From a checkpoint of a small transformer trained on Wikipedia.
Architecture: learned positions, biases.
Training: a variant of Muon for these matrices, 152M tokens.
MLP neurons of a small language model. Each row is named by its layer, matrix (up: input weights) and neuron, and shows model dimensions 32-223. Each number is 500 + 25 x the weight over its row's rms, rounded and kept within 0 to 999. Numbers have three digits each.
After each neuron's rows, "fires after" lists the tokens most often just before its 100 highest values on Wikipedia text that the model never trained on. A number after a token or word is its count.

L7.up177:528514486486501510497472471464507472529485471486494509486497488518483496495477505481541470530507473518547529496499495552487463494517528517520506497496493495531524498492559499479511493481507503551502516486551479449505496433523514458508489521499495503507471468518478539505520497484519509424529510493518485504549501533527502467460537463508505505508492509441458477515491435477525489450495529534514474551501506517487509460481554485507466515494542483497498476496486520483480499515480477489501508495484499517503482518515520462460484504526441529474529509519541433547500527489524472520
fires after: " sp" 13, " B" 10, " l" 9, " Ar" 8, "b" 8, " str" 7

L5.up140:477473548501489487457489463479548538472524503498443512487508513461511463470489535491516524473518487467509502535482511499503492470511502528522513537487484543474463464487524488478478480527472500532487482483489464532487478507510530546482507458481492527524484516468494537497486530499501485493549469479504514501480511531539490506538498519474495459524496487473452509490511482515505455494528514486479516506493518489498499514457499505531537496496521468473484560487482494507561498513537510542472480538540484478507488472543517480521507487515486500500524462533470527502491532496486510477
fires after: " T" 20, " t" 14, " sp" 8, "ot" 7, "om" 7

L5.up374:481514469489485479507550536540493479475499471510454511501481527505530510475487474533519505470524428514463488495461485512498477506470504505517493552517534507534483499504512503477479482523514500557495552495458485482507507473459480460524453518482502487542507517484490479540466525515497490468477493514528463517498514466527530556534527483516491516512490494498513492540482506497511474453504475485505510518512542492542528463492503511509518488537477471541510476500517465480473528464489470470491511488478531520483473471483549546478521512515490532436496497509497515481516503509518473492
fires after: "'" 22, "I" 11, " him" 7, " he" 6, "augh" 6, "ra" 6

L6.up764:469501527469494500529474497513516536476503522482522493528494528490529459459477556512527516488552475485494505497466511471493503491522495523545497473523536496547515448481530500520523527504497509477472500493512469498487525518543521504496510471560512460513482475458477488473450490491501456485490470470535462512523511542516470479486544492529538475506520491481459458501492513519504497479478476524514512526535492477469529483532506497513544513515514473447486477495474516489500534485475479467459488466492498513522490493464496506492512449495525478446527532530453468518537542479496472507
fires after: "ab" 23, "b" 16, " b" 7, "um" 6, " Lab" 6, "em" 6

L5.up427:540498501507532525534532493483495490501485467459505523501464464487513466529496519477534512561532482499516468544454508522474501496505481487529530472518496449462499471493509475541486496472519490489504478543497506496476485516508497499509500477500541501502501523471473510496506460430477536489508517514486451534548481515476489464465499503480468465502494531517483483504507478470481501491485504523471549505522476543503475561559509509465468515517480529497542520484527508485509516469501480480488523510503493473483467484506468502503505500523425492467511568498498531498508528496472504561
fires after: " B" 18, " J" 17, " St" 12, " sp" 12, "b" 8, " b" 7

L7.up16:495482525525452564477454490538492491537510456523469485515487488493509467497488517452549515502515515523484512493495506513518474506506486541484528528510471494562494582516512472457536504499512486464473517511464529509477519532534459530458462491501480483450514479504518529497495512492483479474422513450488478497523501473508528478520511516502482485469478509532489531496496475514532515516516455520488484544499525499504486497518480518479520510532504556473486510470553522513488521494513498546477518533491485494513486465516519487488484509512512469493495517529463484513457473527442511507
fires after: "ra" 22, " f" 18, " F" 6, " b" 4

L5.up687:525486480474500510503484502550517522522482479512531524513521487472519495440472539500496489489478509520487463523476491473517498503491503482532490509474501554479541505523485481504497510473501511497488534527523506484516524465480509510538461477482550493452505493511513504518470526532509493492481505484507499542477495533481482477490546499499524516510484493498434455485488511515516534508515456503508511501503494530487498441505498515443469501497537518500486520499533502453546517525437502536469523484497511456479534498441504485484521460516541528465549461551526482494476512562460472510
fires after: "re" 16, "um" 10, "ri" 10, "ab" 9, "on" 8

L5.up64:483518473542535559483500475471523523490520508533460516489515463518499507514482492469484467529497494487567541439484494478510547474501464502483470520471481514470494474528536508492491523542443473523496513480488494534494442465493510517493459505508533511540515525459464480532478550516539493499456508501526484509511506509489498494476510490456477498498497482523472494526503479530520492453503474505516486517539471525537495512507526512517500445562486500506493472475488473461502527513495523516504514513496477516468523488522501499541573548497472487501516469532480497473513494490493490494
fires after: " B" 13, " t" 12, " T" 11, " v" 11, " V" 6, " |" 5

L5.up259:496534452499483499501501462499534525497509505537506497507506542578529505493538464481483486542497503482508539532474514501518483541481533472523476500533513501522503480521542515444496516490483466529471504484493485518522504452464481495473493490509467497494495524484458485492485503492517535459436490465502492501511510513500464481503483488480482451524508453476497513479460488523491498491529509517481474462510517526542545481453534508514524525519544505524571526489542498502496491499486534429539482464492530514495477498486539524486459506486516542497503547487522530510491526511487486486
fires after: " w" 18, " W" 14, " t" 13, " T" 12, " c" 6, " p" 5

L5.up240:484524529501484477530517514525521473468531533519509487454472473493496490478495484516489468519525510495486512544506506502504473508453482465460495540481521453495500517554499495524494501523512476542539471540521478492524445506485492483492468523487472495530521547480484480511546503532515482464565485507478513489506480500506524459493530504491482541495494499467499508489442495512499520490498452530521482544517530469515524490519491488510525539477500463565512451501511503516514467560488503499476498514515508509493500477511504489461474490515488472489517516494531539533463515517503506559
fires after: " he" 20, "I" 12, " He" 11, " to" 11, " I" 9, " Can" 8

L7.up249:475472482508495538466488474525501508477484492515488532475529484540515481451471458539442483484501488548503481494525500488534486492454486535527490478493541505502466486482527526475497499475515508521530485523498499515542452485497476526531490468514499506520500474560505466516499511465473520474514486443506522494484486535452537498531500539477500509512493488553519517481500499503460503492534507501495493498445499494513527512479463532501512504498509546568512467488516503514525499508515524498455500473545545478455523506492518521524515480460475462471459514533463492499539485470496478500
fires after: "le" 10, " le" 9, " pro" 9, "ro" 8, "o" 8, "re" 8

L5.up324:533453465469480546492467536520544486524471518482506503483493467551461511512496491534490462518511456511560501508490477489511521486481523480475475501505524521516476529494460531496478499515494501547478484486496476495486480489473489468499497496505532579486483425515472549511517520515483542466541503465519502532495516511487523526488520487460523477496514509494523504468515504515483474513472447478516483501519510503516518499503564507522521509508531532467479509532484494463508514478539500472511561445535475510479503514470498493509513498488480502479467493540503529488532475485500479510
fires after: " app" 18, " me" 15, " l" 11, "ro" 9, " pro" 6, "w" 5

L5.up641:489533495518471462512474483532474457510499477522480492490439490551498491519516553444508506532505527503493481529478520510479550482513530466535455493472499521518518497492514489454520532537524510531472516474538477469457501461509470481457505512492478517557456485484474511484503484489489488533471483501516465448501508523477514491517498496509468529537491510528483524498514523468514535511500493510486531475516476478549481539529516450504528479510543476458524496468525516476540513543506485504496489520499523512505501502483511492487522519488538496528473477495510537515470499482479471508
fires after: " c" 22, " comp" 9, " t" 9, " p" 8, " ph" 6, " sp" 5